Weights of a small transformer language model.
Size: MLP 1728 SwiGLU, vocabulary 8192.
Architecture: RMSNorm after each block, no biases in attention or MLP, normalized queries and keys.
Training: 903M tokens, 6887 steps.
MLP neurons of a small language model. Each row is named by its layer, matrix (gate and up: input weights; down: output weights) and neuron, and shows model dimensions 416-511. Each number is 500 + 25 x the weight over its row's rms, rounded and kept within 0 to 999. Numbers have three digits each. A neuron's up and down rows have the sign that makes its largest values positive.
After each neuron's rows, "fires after" lists the tokens most often just before its 100 highest values on Wikipedia text that the model never trained on.

L3.gate580:444475496518487516502482497510484526535525537455501479508511533517452512486468484507500523427534453511535478488443522418484487487495535513482460494509483523471481507463502483484469499553448516477467491460512542483462521495505481521503503508458503479492496529478458481518455468473484454489
L3.up580:488469503504481530517500518492488530451499451506528500487511524462482450462496509488469500495520498506536485463493471503466544479499467480515525466508495515494468470547494498481558505474556507516494519547539511528510500496477457477514490513515458513481512521567504455534493471520536509504
L3.down580:446470416498552504545509524529482514525526461482517509485478515526485441499529510461494539527487532536488522520471480485469491555481444477514537507486529487519505504529509503492558506505515506525504492496530492545478525461488449470481497539467508492490505496487516542500529493526504505492
fires after: ",", " and", "\n", "s", "ology"

L9.gate110:528509542505486452491548497512503497539531518516494538521486494514469540443461483468504549534464455477525484507508530540497531532519506522506522447471486493487467504519482472505468515512516496523497483507487496530432507512481476472520488536495531512480480456496475508518533555538494513464
L9.up110:474537521468522513487529490509467477489503539452542528495471525484488555500528493496524500537510486524520527459494501490498481509486513522493485477511458524495482491500526500485520495478526502496514494456512496504531476495547476516552527470552480463494497521518484487505461492520493500485
L9.down110:488496523470533480514436495470486521480501514510520453523479491482501482478500508535515520518507486516511492511530478481499497512552470539519525513483493520444503540500493538524532503520525541495498507522481484487462542555475479508513510505471474493478508505462472511507483511508501531510
fires after: "1", "2", "0", "9", " "

L3.gate115:416492490499494495508484491519490484528501510506508544518470464488488457479476513488524520449462512520506514451479506492475493473520447504486520525490531486501508497488476575521494550545520498505502488506555489500539469465465545475517480552513504537529537486508525518465479515495509472476
L3.up115:497495505477443547499461490492513504524486496530480502480493469476487499506489540532512506509527495463509486516501470441537412523499491512509521528535485525492488503522488506479539494535460525532552512487454544543536530513489506480542474497521505452476439495468448469487499510536502511502
L3.down115:451509510527479537523497465512533540458514450494509524518482535478474483514482518491505491495497493539498528481485482513463473484473472475541499510507470427483485504514502451493524571513450500499510500516527496481442501473521503511512484525481480525501515507476502487499484490514540485488
fires after: "\n", " to", " and"

L9.gate70:498495510495494515496489520501498475504501529493526518516493530506532509487489522512515496497465509510480479499491513520509467487500453471534499475497526545532463522550490507476477448508513546526519558483503516516521519466503506440534494497497569489513458476486461475537454490514520519527
L9.up70:485529493528474479517470523464459485516490494485489505477489532494557502497493519512539496492493487517499475521534482532497494501533559500512472487547479540476487516510523508529503510517539500486527541463515472521488474500475510494490503495515518542483496508488522511531507497558483528525
L9.down70:488528531537496541483512512460487525471466492490485477520503480519527539471491490515467477515454478457461506509502524547515495455483541488483500504486483540451494492492485515462488515453474520533509490527473495517466470497508513506550524543514479526525529521495464498502499467503479491493
fires after: "0", "4", "s", "3", "7", "5"

L4.gate772:484526510538510484487484504507488486534549532511512492497518553483488524532471552483481483491493475471532518498491545488530518508520569525509463552469508510460509494474509471519489508546471518492461456515513497574518534508514479518479480484535477479491522553454536510532522523512516499503
L4.up772:518529475524486468471512482489509551522504504483486497503557497461521544457497495474495480448477504529532527483451489549514473441452537520480433500511548493542429540467507534480521481508551478546497517523498480519513535470533525492450508466510476488486535463486463477502526519514508534481
L4.down772:460478528492511533516517476524489508495508503482489482521525526491474534512527534517472465481508507524502491465507471481527484493529488464486454512465517518513496537528509529498489509530510477566465454534427535491525462529484500503546497509470537487490514513466495529486521504530493485494
fires after: "1", "0", "3", "2", "5", "4"

L4.gate907:499523522498495490539502486488515472497463510454517487451542476477475474504469513525489539458521516527554503467525536516504507493479470510544476503489508496508509486489485470469440508553509477523519485510519475530513510510543498472481530516465489503434516520502474490532535537494470488494
L4.up907:492498506512504505507440482486484532488493511487480522511504483499538512487523498514514495518535485496549521512503515455541478504536449496464495484509519496502528474543514499504512518492503536503531517493478490483510461472492494497463517508525495518505495477492514475497495492524514503526
L4.down907:477490489509506525473484490485449451466570491488506524501503454512514489496505495477503526550525496475487581483483471469467439511495524438508496484465519490513485515481491528498471552516505508535474516470458500523420525512483486517508493489483501470502506487481546539464505467505533495475
fires after: "1", " ", "\n", "s"

L4.gate473:450524508497506495536526532502527540501515494482508503536552549505467441490479473478461529500535490472437510510483510533518490505484480542479476494485483498485493496503524470479530491463529470500496453451504496539501493473510547466504511508489492492506514481532451458508507511502521485510
L4.up473:459452455495476496500509529475488540477489494479507509466555524517549486483522542513487502479493518503515505496489466506488472502533457477483517499482484496473509503509474520478530460469556527537507436512510482488476526517492519507499467470534472539561492502462509471452512503477480541507
L4.down473:509479562514518457541503521538472499492490477517523509535448488501513457483496504535505487567507492538544505498474465507461573548505494479486484484486524545549501523501505489476511478511493469543530496503494489502506470520476470455501456468475467470498523544516488427512516528488506514512
fires after: " ", " be", "-"

L4.gate650:487529478446551510504489554504540503464519505472500505454534445510499462522512488529489518486454490506519560501471501508511486531524517505477526508508505504506474473538491495511492551507536516491525504491470537522572519493521449481482450491484532495532461485553541485472483537482534519504
L4.up650:502507477497539474522512479487502508477484523523533434463517491526460512519530467489508486537526508488506523500520494506484463518462504513478505464518552471477482527508493512508508502520527497486513506438498494530466503481499483473506482539523532472529504494491529444500495520521519467542
L4.down650:481484478511499520529485502467504480464496454500473474500494493534500512492481524506485518488497520534431532481499502490529496502501525476502479499518537501485493466521540510524534519504539519486559510465500481532526530515527520467519469502461507510530509522493442536484490515474510530467
fires after: "2", "1", "8", "9", "6"

L4.gate209:500537543498540514489523539507510493467555503521474503522541482489525454536463519462519503528542473519496504441462453507502536468457530474499511499462496483524483505511478459494496523461533504491507525463446502512419469492496494449508520505508509505494497485490492520516488510448497505517
L4.up209:507512488491505500505509516449516499470478488529488476503474495505474573502525498457501507474514518480501511529465548499521528501513560508501488502534470514510534490493496502484510498482521509520486474526514483473520521496481539497448520508517514511501520513467506495455484505508547499524
L4.down209:518488492490540547505518544481471499447521511530504509486445532502487493498525501499512491506499484542532532461542459501511533491467499503520512542487467447489474479485541472491503477525533519489488494489470498491462501475480530454491482541490514479488529490472522523450452508452429471516
fires after: "8", "5", "7", "4", "1", "6"

L4.gate503:469471493504511461483508571469513513516489538479494487515485511493478521518491488508484494471493513510476492523457542489541492471486481516481513507470513482516483498419504471479493498519463537480504499490455464499498475470480509514490494483494500456512451492467511521503466531532505504544
L4.up503:486502478459549487536492542534506512465501517469499475480509539487499451547472508500529488529530492458474554491445530474469482501527523484519502551474483459513494529515501463531495487491483509510456492516513470504461500518519511499471506481487568474502502484461468455538513524480497493517
L4.down503:484496508486510537509484495462455450471509542448477487508559454484501522481488545481478483471564487455485506480488485509480485572506499509510457531523511508546474509533557472510516501483502488472485510468521497517497547501489497488494527491478531521471480531515499515461519537523539475496
fires after: "2", "1", "3", "5", "–", "h"

L3.gate602:510518495487499491481536529477502490538504528505518514469472494492520512479497493473509430509557487485521449475490502512482444453486477501507496481477516510474543497510492509476481510464474483461485579514469526521506518491533513495465491487467457466427521484475482472498510494471502486526
L3.up602:478496454508459494545536507483497492516472500459494493512533507481499522518504522509494508512549508478497494509506486506493526500482475499460482479502435471508506497481510522523503495505531497527475491502507503492547497563532519530507503494530468471450521493489464472479540421477513508493
L3.down602:534527522494539546533549481477526538507506520478471487459505503541478487530485533504507484514523479505465490533480453496482461538435483521462476489454509518496526488495498497508491501463483575508480464503483505504513536507518492503477500499515481514519535453526445509508479504486493493524
fires after: "0", "9", "1", " his", " ", "2"

L4.gate507:553494506474464527489496498525547542466530516491503496506539481457559504459485505481500526497519521509529481509465481516470483440487463468513501496522474526469458525473503471541501507445483516482502489478472496543480500508536487515556482508495496499501503491537469496490520459453513476489
L4.up507:508459459481513516543525464474513507490485538516479467519506498486476501490521553544509525468509485513478474490520504486518500511488512537524532550470505514517531485504503503512514528482512516515524523520496520482493499485535537514504472526549497514472504480486525522492519499495538545462
L4.down507:467529455490505517522507484509500486463532514493482508522491468502501492522469500493475496476512485541531472508519522470521492484511507497499506522483482530509502513491512479502476497517475459533494514523476539555514536494469506518507515466484499558467543487457430502496479460505505473561
fires after: "9", "7", "1", "2", "4", "3"

L3.gate1399:459530485464507473538491491493521515481466484470475541436512496477469527486446510484473533479492425521504446536505480486493539482522512514507479507492499499530489489494493505469538489496487485463465479492503520462489507498519508519533562479518501513517504508474490507517498477476462450480
L3.up1399:480504538463492455494502497547494520485496494483529511490525465506480518495491484483462468487512484495506512517475504495489488472473514475523451472498515478530538526514507472488482519533473529534530518508481539519483507482530508473479512495454487492529507478480448520452494521507531486492
L3.down1399:520476504481504479502517522498456460512520506484496469475530466467518500505493581510490483515503492510512528488493520539536518484459519472473500480490459529540549545503511496496527512524490500511496502495475545466486472497551492513468497478449513512557531489505485470525496479550497490484
fires after: "2", "3", "0", "5", "9", "6"

L3.gate1204:539518504499540538530539519482477488495518476514486518455455544467459477498453512510491538514492465470479516494502512478505533498503476542523470494512555550530481496498559488523535522496471497541518497493499494495542555492480505511583501459477489445535511539485499512528486473501505504475
L3.up1204:522515487516485473521512568527481501520496511538560513520457491473513485475519509491495477473521474502477499492510467481482520468528521517494468513521468507546538511488493510496483470498464512491423466498489542481506462470528465519514457475502478516481464502513495519487480513559564500488
L3.down1204:496473482480455453502528512484554502543448459518505508483464473486526497502512528488505493498446515535448469521470484492555487469494525525515534496507511467508520508463500515504519486506521504489487508477537512498498460537524525508481505489482474517478496516484472503533550537483530480533
fires after: " ", "s"

L4.gate287:524484495480488502504528468499546438493479490461504467462496477523515509510510488513457521491486525434572495484459476492535519487492526501459498503486521539526468525489527498505481464492472487532499515468492455513550481564595480506482518462478549516533506463458507476485515477495440494463
L4.up287:526446529477503498523485489469471496497484520492511508496538490509473483474498518510467540525468534509525494517524526475514505539537518479525507491525526550467497500481513513471474500468461509481518467452549498478517521520466532569473478469526508497521472453480445515510475576523510471484
L4.down287:495482490522494491460510458506516505484495532523471520548503484515492490492490508466469494525510513515496492553478507479505522474479461459520520514520495507478497533482520530499479520490528507489461473496566490491545500522469521513531472482518516520525532528522484503524517539493481506456
fires after: "4", "1", "9", "2", "8", "6"

L4.gate225:511487552493498477473507502484540501496476526503505460522541493504542493509495485476514450459501543518536483518495532490491515511488510526506495499512518472540484502457474519500506488550476485493535483575488512495525542521486458411545494502488478484455514512549471519511552462493513501518
L4.up225:481503515538510515533464470495475548498470509535487531484489497507497520460511553462464525496528486510478522472519494467502516477534486467514505517465549482490536517484502443492523537497528490506507502443550511501497471545491487498507496524509494534481537484504498534505440473505496515486
L4.down225:473507521530499551497483516470476482519494507497475500506495485537504494488495531470477530461525500529513477521508544536476529478512518498480530502489510521512512515459472473523542503520475491513539484542530496471506493514487419494505473471494490512531468481456476488468495510504449532481
fires after: ",", " |", " in", " United", " South", ":"

L9.gate1326:483494518505530532472509528493483491505516509496498454475488513492472484494532504458498510533488523545525532521497493528508495490533422524547456496481477485546475518466528475494496499508498523481533489504546462509520462527491508467500543491485505478476483479484505494466542520525515505446
L9.up1326:499511493494532555509490482497437458496547505479434470485530504540480505505483473461499482491490476557484509492472528526501546489473492549526494501516497518516494442481445464488519531480531510497486538508516510538525504483482498546495502490519502541502500467468526521498473499523469491514
L9.down1326:502477476498539507495519495496482457482524499536503505498499518474485458510514492510483497525504482487512506483462509474473487514496507525502497504491485472476517495494518535512500464536492495471543475486512549473473490496492476492464548538514569536479486490498521479482538486497525536498
fires after: " |", "0", "9", "1", " /"

L9.gate154:479496478469489472496505503520530562468482504473500481474493520520480509495495513453465505526472502493530455488540464497483486508546486495459496474520509549467502496562475501455529504526518498506494515491511515535489526470519541518501470528486555472509502459448489431516512510478492526526
L9.up154:516507516470512510485528466486476459546484525467498547513476474508490485469501496505478493498493466500478532503463535494524467488537516456501523519533458510455481500488509523512490489475540502511501535499521461531453478483485501579516496499519531525499514500490479478501479466480482534499
L9.down154:539520459504542466494486459514520479506515531498472487504524511508497487507524525478458489481524512510520516499491505547485497487524430496508496500533524461518499532507506484481500498502486457502496542541500559504496528503461501466532471502490495471502504518470534498511537527492463514507
fires after: " ", "1"

L3.gate295:479509511504497489468510538513538500485513502520539535541508503528492519505509472513484489500504490468503446482467494518503485479517502488499497541475500545492489525479528510501492493437476504493507506403490463486518449489517523506554485543503472511490502461466530530491507493513476468506
L3.up295:491517501494474491486528537498488513479477526510549489472485456486515482472483491511497488468485483499531443470484525545509503495524515516512547519457506579501500526458483502484485504452461466507499527465502512505516455520499518534510547516482477499505503460461478525467513472485513520454
L3.down295:502491533540445533505490520501545496490483559535487510541471470508523485488499528547513520502469541512542435482505511506480521501519503505446527501436458516473503526476495528518482513480506460510471512501472466515517497502525532529543524540475538519531462475514474497506515508508530530505
fires after: "6", "0", "7", "5", "1"

L4.gate1378:460499459491440474486548524491516486472517528480520506492491452471457512504485490486501504488474525479502479489454502522502498514496505524473485470422474458512496535495512511510523503498481479499484487470480485480442520485531457468493464502478467450440503528540488503511474511457515520562
L4.up1378:515506525512498475531465464473470510544474501519500476487517516492493536465530460506467530502510493485479494504534495484465573468490490495438488506490507492462519510473481540523471488497508534471484487503540494518484487525526470477554445499490480478461494489476450574513511513527467489515
L4.down1378:514479482512481517498462477497516520518489535519471515494500526504499456508470519489471493505508455483500477514481500494522504459463521487472469463523530500484473481503485455517492511499460567504526497538524477480520558517500514511472485529540486521503505504508508528534539431503511503519
fires after: " ", " \"", " Q", "[", "-", " |"

L4.gate115:456499494515506451479456506481468505535496503467496490530447481518502496499547469536471490502510462537500490482504518480558533499492497502513528472492527464484507526517486520519473466485509559540512478453517480467464472472516497491497530522499527540477531510471527507498458497496551544462
L4.up115:524523493475469476533516419483510484496475501503534502501497517521495517490463474477450501495523516506469507488535496406531496522496530504458529522487482484450462535531490501497525493520521476503510533545528505528538504533496485489496506530493512460486483511487476536488502529534509509459
L4.down115:470471485506527506470495506451525526446479514509480477479476497492466531479528525500539519499475524527423519473464499493466502540533525487530452528520503453512492500511494538529555479451542494484508567466484518526484523447520550503499493527481486531504467473500515472500539465474530483525
fires after: ",", " and"

L3.gate1512:492502530500537498490507491491500509479492487490464473519461501555510460500521490485550525516467489533477512467523496510521468489499529472479481483496486480521523493533537503497499515472497538465505554513472505479481506500523511484527448573516503487529452499492479496493540440427489513525
L3.up1512:575523529492543532544516470481477522469483509517526489480480478513496506455529501490477499477467495490526507475507497504504482486502499490489517462503508517479509507527558516487482475539505512471510509520520490487445514501508508491533490531527518434528489498494521477537489490489453524493
L3.down1512:509501500569499475522469562524507485497492481478531510489524502514530482498556432511491504445514509483516534517519519474465503501522474504532483533508483522523493526502497463533487473476503471481505532540529476473477479520474442495520508476529495480492456496486510516565494527491520469488
fires after: "9", "0", "1"

L4.gate584:465482512477505502521496465491542531455473503517472482488444476542495468514543535507531507531566533513508495489505491488494517483498520476475459522516461527514515555557460514501481505503475495485475522494498495532545493488518502520520477480507500502511499509499476485522543459465484484555
L4.up584:523498522483466485479498540538496490493531509504491515518511525438476470501511468499448504451496463523504525528503489496486478479503460479560528515489480502536505460445512528526467496495507500494534535479482541453486493491536493532505467516490482480463451490532475469440483492480477497490
L4.down584:495509490494530503465467500495491551487515527516506539521465510495497469521503490453524502517542570504491505467527508526468515518501506492454525485563501485466491538521491511508503493458491520488467492531499502522456496484505502522496494504521500481532491523555473498549497483498524502521
fires after: "1", "6", "7", "4", "8", "9"

L9.gate300:531496494502493497568534479463486504538522496480510508519504540469469495516564501506523522471510535503535502495535496507514518542488423477518497520478490530497478485493534483502485520527509479501488503478437499496515491498485446498479466558498479482543462489493505537507509553450468445508
L9.up300:498476503461478459520553513475474505467514498493470503493501501457502499492508523487510490502494507503523525528496500488489534498504521484479480512551528511504498500512509465475436483519484474495525548488485503461519490531498494491475493529483502509514504497455527521532492520497502475501
L9.down300:532493516501499513532489539486480510501484489518525508498531514507480498524496518547468493524444491550480527522523515551509500511442486493492489452506476536531531510493468491528552518488484531516472498497528521509489482509483523540490522505455471527509526488467523484549459479539485496503
fires after: "1", "0", "5", "4", "9", " in"

L4.gate874:502508482518498512517485503450493481513467493515527482529448508480578483490489483459456471488506491447513474472550514470441498491517495490451490544475505466496459491490498470469493483469500527509497508498469493531494519525474503479460487557483491488553508529514458545487522514506510510499
L4.up874:454463484491518472502510525491531461432491529520482517499473501493476505531533522512543539467519508490526478465506470557540543510527469539518516486480483466485490491523523503548481514522510513466513540518509495510492539498496479519462461489496474516493503500481493533479518457464528492519
L4.down874:473532486480482535531488479508513509518530559494501415457513489454498500504443479465500504479531511476550521460515492520493466518515487489520524501506508522488527495486472474478499512541501434495488516490483525537483525511544505487511544509510554495540503575521526523527502518485549515510
fires after: " ", ",", "2", " August", "1", " November"

L4.gate1008:490443497513482514482459474477490481466522483477558466561532478492501506552494499511490512461479523503509487475474537509503552462490525533472471530493507517480482494509539477543502452530491474494496488546488519491485546479468456512474489494480516537504491533515481523474498455491422475451
L4.up1008:536469476475487486517504485530469522478490497522510531476479466475509518396505475473484504518480498494493452495470459578545499486513478516478476495510530500479483500539474510489480546487463487482516543487492523493546500483540538498514489480494481425503506504499566471527490510464515512533
L4.down1008:479514484511488494492497508482516534479499492495511513534496532468490473446485504526447511524492508498490493529482516517499493509508519525476502476481491546488478472442492495518446473518505473483504488475497479533528513507535469499513523515504467501482476548537507509497525512514464451489
fires after: "0", "2", "6", "7"

L3.gate457:478523493529505482507490502501478503496481510516558490528546532519531537523510521481476531546514486510476483537494484503480485495511536482481494496465486516469487512525507494516490491502466510542539501513495532491516503497436443503535512449488518475499529506516452430562477455530479502469
L3.up457:487464498534525445448439518528421458461515490485499504521516479506505506491506552515518484509524489479515485485492520502459471487467507484497477472495485487481471458497493490494485494497490520482511532523481480500525491494525496522525481458477530510475488537511488484534504483544495473430
L3.down457:512519497523530473520471509519479473486468508500471516503527516465516465455501499492522516482460488493474522476487485508498465502508534481519545466531538512445503511542534532507462472479468468509497496526510526499444468549516512527479525459449498501512521467519497483521533507486490504537
fires after: "\n", "3", "4", "6", " G", "5"

L9.gate1626:519484493483514495497482481513496510526489487556517501552497483543510458525499456517505494526510456522462537479538512525483470467526482526524523534498470533486511522504444533485545465481483512497489559507497492541476513483485472446523477462483495516527493473512549508474519450516477459506
L9.up1626:503520450471487468509463512530498454473506529481491494512504496516493510495532451530486460536465481506508490537517491536498510455499486514515499544481498535438511505538483515451508508520499470513475507492486456511519535492488451456492488477555503486507509492481507495493475480498473499503
L9.down1626:463502498512503506513513482496486509501505479484500517517515486507515476516467524488481549507522499523493479494465506522438518464505499472512498505514477483548507526515526533499507515497506521486510484479497456465467482531483508501488470489478503531447509520504539508485488499499518531527
fires after: ".", "-", ";", " =", " |"

L3.gate879:533504477486478468503512517520442517497515514495541491514524524507472528516443525547490517533476521565442538450517494459539516496516483485487508456504503520495515506491578490503520504516474540452507505481518481491528447478515494483516507507476497494486512567502525501476499499527507458504
L3.up879:519488523491487513529500481461504513528448517516562522515513517521537492494510501553498499509492488488504474469533488534473515480493464503497494470535527521489499511512521488511488514498503522527535487507510501550498453543536508505508498483501530430493501491514510467498478545480500512499
L3.down879:476523503519495478552526484454479515464475531496502476497530485520452441514536455465501499518475496500514475491516526514526530469498483539446485490560490517459505484500532501483534485489493464530510493510530503517495486513538476493480504549530536476501528486500479535517488549525497508531
fires after: " No", "|", "0", " vs", ";", "7"

L9.gate1711:518463533492460530477518490478513525495508531486511482516534518497546499481502512508468508490483516476453501479487506509492539544449504545482531460464488463467488476547479542525518504509497530528515486529501513505496456556479505511493503507493502473469474462486512518523530489513488476494
L9.up1711:490466526479573470504493479456462493535493488459499482479495520520506505500532514540491507437503499489453496470468490509482465530526520486507493531486493488532440535510491457529498513519527449497490481483543488529523538495528433564497527542478557492500520498557508530529531520502485505489
L9.down1711:474508516466493486510465483482524492489475531486554455535452496476446477481476495483497494527512479514457463535548550531502483500491470440492491456483540478487503483469459489500543514473529469501525517479498497518501501489449512533486509519522552502472485533478506481484517497536516541461
fires after: " |", "1", "0", ";", "s", "9"

L4.gate3:493508495516521487497501479482547545542496490466487505456465496468518509492479503505496498517485504475514491485488468485515506525516464531550487487514514513528494454546509502485458491529502541528529538484476481517465482500423511491496511464476482513507520462500501492506515496451466492522
L4.up3:489503535478493492468541505472544538511543515478517493483496475496530528494502472550501470527536483504477506494476490472501492477496528492461483494496510489509490520499509502489469491534477502517477484489538481472497495516469475492516539508487519519531448469521470507498463507505525443462
L4.down3:515502502472517512519493524467478491482529471554513524466480507501499537535541504559509493479513512524509515472490492490440506501493495545475489502474507520483535522475528477525522487543519521503470498534501509502512520503540433506492526486474514487509487484498467472487454524516502490504
fires after: "1", "2", " ", "3", "der", "0"

L4.gate74:505470468503540539522524499534481512554479524549500490474492432513493490509515481499525469497534499490450536503506467478523480490454509500502455536490506466489521499487511519491486494503522483489504450532500517485463490494503526495492491471552487490495515497475512491489518500487541496502
L4.up74:484499501484522470571525434531484489495464508515478475485488538512536526494537514495510504521476513479477563459515466495538509540464476486528452494474530472477459497515517457524461483515465520513532495513529506539472447492488443482472515488513496492483514513466500510516490478494456537491
L4.down74:478506543504505477504523494479508498500481434513472489505486522516488443490524492498471550524499507486487511499509494520496493491504517486493480532520480434506487490478487504522498496502459491500504525525523521529509504485467486446478502534511504473486531512463493499543496520494513455531
fires after: " |", ";", " was", "|", " is"

L4.gate991:467504510473511483509510513517475527532484540543499542517532512507496497519498484509495527515484520495541473503489498511463516498482500453510486484488437497457468492530519491398505528535490537505499507472465510497491484452517511522510521454496554496489509473534481512522498509458528556505
L4.up991:452488503472478483500534480496514477480485511488523491516514516548500512485506462470473503542514507518501453520463487545501496506537495466516492499488501529517538505519488521542533496460512487536501517534480520529497482511485549504521500494520556501507483450483446509510560442496537520470
L4.down991:469519509526487481503505454558495497481540485479506514466502487500455494541538489480419491487484484474509478497448521524510535497505500481490492546484439500473478504482472490518529502481511514500507526482507497501518491508507511488508488487488498461553482468518501464470503461497526516505
fires after: "\n", " "

L3.gate922:509436486511542511534511531496523527527487474533516487503464462505479486512511459532491521502514462441550523481506456506496514544517506511504497476478528516533517480492511506464464437474481492525468480501500508526479510508468488453500459527511515514508487518543505505537459521506463489498
L3.up922:521560529507500457482487488523486522484526494501476498522514541491558491485494492479468529532524513498495480518494520492489495485530465500480453485466467475471472531508503501534533544496522529531495524507473501460490479522480516456541449484493491552509525489515520539457484495496478498533
L3.down922:490517502546499524514479513501548499466495573463482516552515539516546482501543528495506515516523519540536477485483498520441506459474484447515535474523521549570437543444513495548530513518460488532495513497418503503502483521558516498502528483480478493533516483529501482516485484555476470455
fires after: ".", "-", " |", ":"

L3.gate504:506491533496513525496526439543501458515496500494477497501507515541460456480503505516477494463487503472492506502528500535505523543561497519512474463528463526538527472511499484530487472493527476492494492493523501531509489501510489473529461504448503435511498453488481514490551502473497524484
L3.up504:487435477503458503498502503528528515535489507459513507517503481468530480495500532464525475514502490517465534523509491480502483493458522534502518481541485526501497518516520578497528501502526501513470503550535526490501499531500516528523456536513531533507472497477495512489453506528479506510
L3.down504:513502546493532473510510513510505498533483534443498496450483497465545471495515445527452479485465498494497512518503497523484491489494518521477524477544487545535535469455476500494490489473522480523541464490532504510458451527513535450490488481484513466474453472531529457535540496503523522519
fires after: " ", " Un", "B"

L4.gate602:531490469521488511517478494537529521501535485532477489528462494479500478461493487460509513509531518507505475490475480471542505537467518479474524487516504537446524520537471475504514489487518487483546489480511502504507485509540468526498504511519494525521476487487508498476518534522493504489
L4.up602:458493518467476520472490486513513471507493506519498516505462460519511472491552516514475497487522475507496455489487478481549511525457525526484527496540472549478519535527471509507477499492489472525501474460532506510521485503521504520479517516510481523511497436471505535480505485520528532529
L4.down602:453546508492466523479521505525565482520504511497481494493507466558522545531502494450510477493512522485532486506494487516486503508511526497533484469482522522519501521478510548491511553488525488492500497497462475521474504515536508527466514500472531528537526486480493486509471480456481459470
fires after: "0", "9", "5", "6", "4", "3"

L4.gate1318:492540531480505515488509512501515538476515542490521520514491498524507498520507492502510502462471488534527494492457515474538532496496521542512512495494519514501511463502528512510492472484533502453539471510510493492507476468461519485514558470484553444488471468500520480464504525471504468501
L4.up1318:507515457505472498508526506473443480464499507469482487498473492483518479533534535526527493469478475490507528459443537490490578532478498522468474520551490480518521493465494505489535505519469514478529513466558505482469494514523469491511495490478525529506492508466524455481543522509487507483
L4.down1318:451522468498509486475516527522473504487544536473494506471471494481483542477486495486474506542533492484516477489490527490468515475524497506494533477511535489506481526500520505461487553475523494484532499499523499467515515485470457496535536494482499465480481513480493498478558502505511531488
fires after: "0", "9", " it", " New"

L3.gate479:509525478489492513501515485501516472464483510539507509470488446493534486512500482474449490519502516510482520543460518521502514495506534517498488494502493506479534493492509491509481498475543492490503550481544520540470484475522534515543538498523493495527541483586504525472512485478509508508
L3.up479:516488477525499528510491507467554508481483523508517514475524503503511492492506448482474544492494465437512464497508483517523507518518516498472508536480502487509515506518445515491514461537522519531472489477513501525538511485495525479473500499462502521473547516502532476486526535533459473495
L3.down479:509538489512532522510518502500561460509505527474518528495520488501486487537549481546525496482452491542512494493499429474487504513531523487515502507479511508492533505501500460505515491488481487509471507468509510479505502513534498497514474504477494494470487514529515471519480473513479505494
fires after: "\n", "|", "|---|---|", " ", "|---|", "---|---|---|---|"

L3.gate76:460517528495503498466530500482492511536512554530495494464499494471497507513514466485494491553510490494471523518419501486561486515522515527557519512519477522443500459524449500485501551457492496476498524509491520497482475490445473515489534522541488504550494500509545500479509514504498479527
L3.up76:507517462469522522496495485484507489501498489510484521511427521543472479507496460513479463512521503455541497459515489463478532535494504520495474508518515455500474494474477529531472440543487504494504487544488504492490552561448495507491468486475502476498485486506491489504469536557497505495
L3.down76:477520525526499525503488510541504469498527511491494486557534511525506464542515501489475472502490496518505561464477498525469461457493496473511559464504535495539482501463495475517515472515494506478515480482456497480492521499488505510547481494506508490513482530490492533492481487396517533517
fires after: " |", " ", " on", " in", "|"

L3.gate1083:517509461490487529471512540483530539484469497509450498511441486466522495506483491461471505515488448516535482504500479507546496489503510505500542426486503530480518476529515461556525466519521496465520528535501548492476517470523512494547483516453528518452469525466538462517475496534507490467
L3.up1083:516495480493517496500518556515493485467531497505529476519496466506520551522453516486457495478492520549501505509520479516464466473476499499454452518487459475497516502479525477493533536505477496550518488522493490471533546550528494518498503532559510503505547467505535489485506541481526491472
L3.down1083:490558521503453468514461473481490534511514517468499504512523478484497532505499506529534437486485498495509445484494508509549484474498533440523518529552510530525492497507547473496526489490537528530532515486484526480505486505521511451477505495497514536490516517515522466492493511549511495504
fires after: "9", "3", ","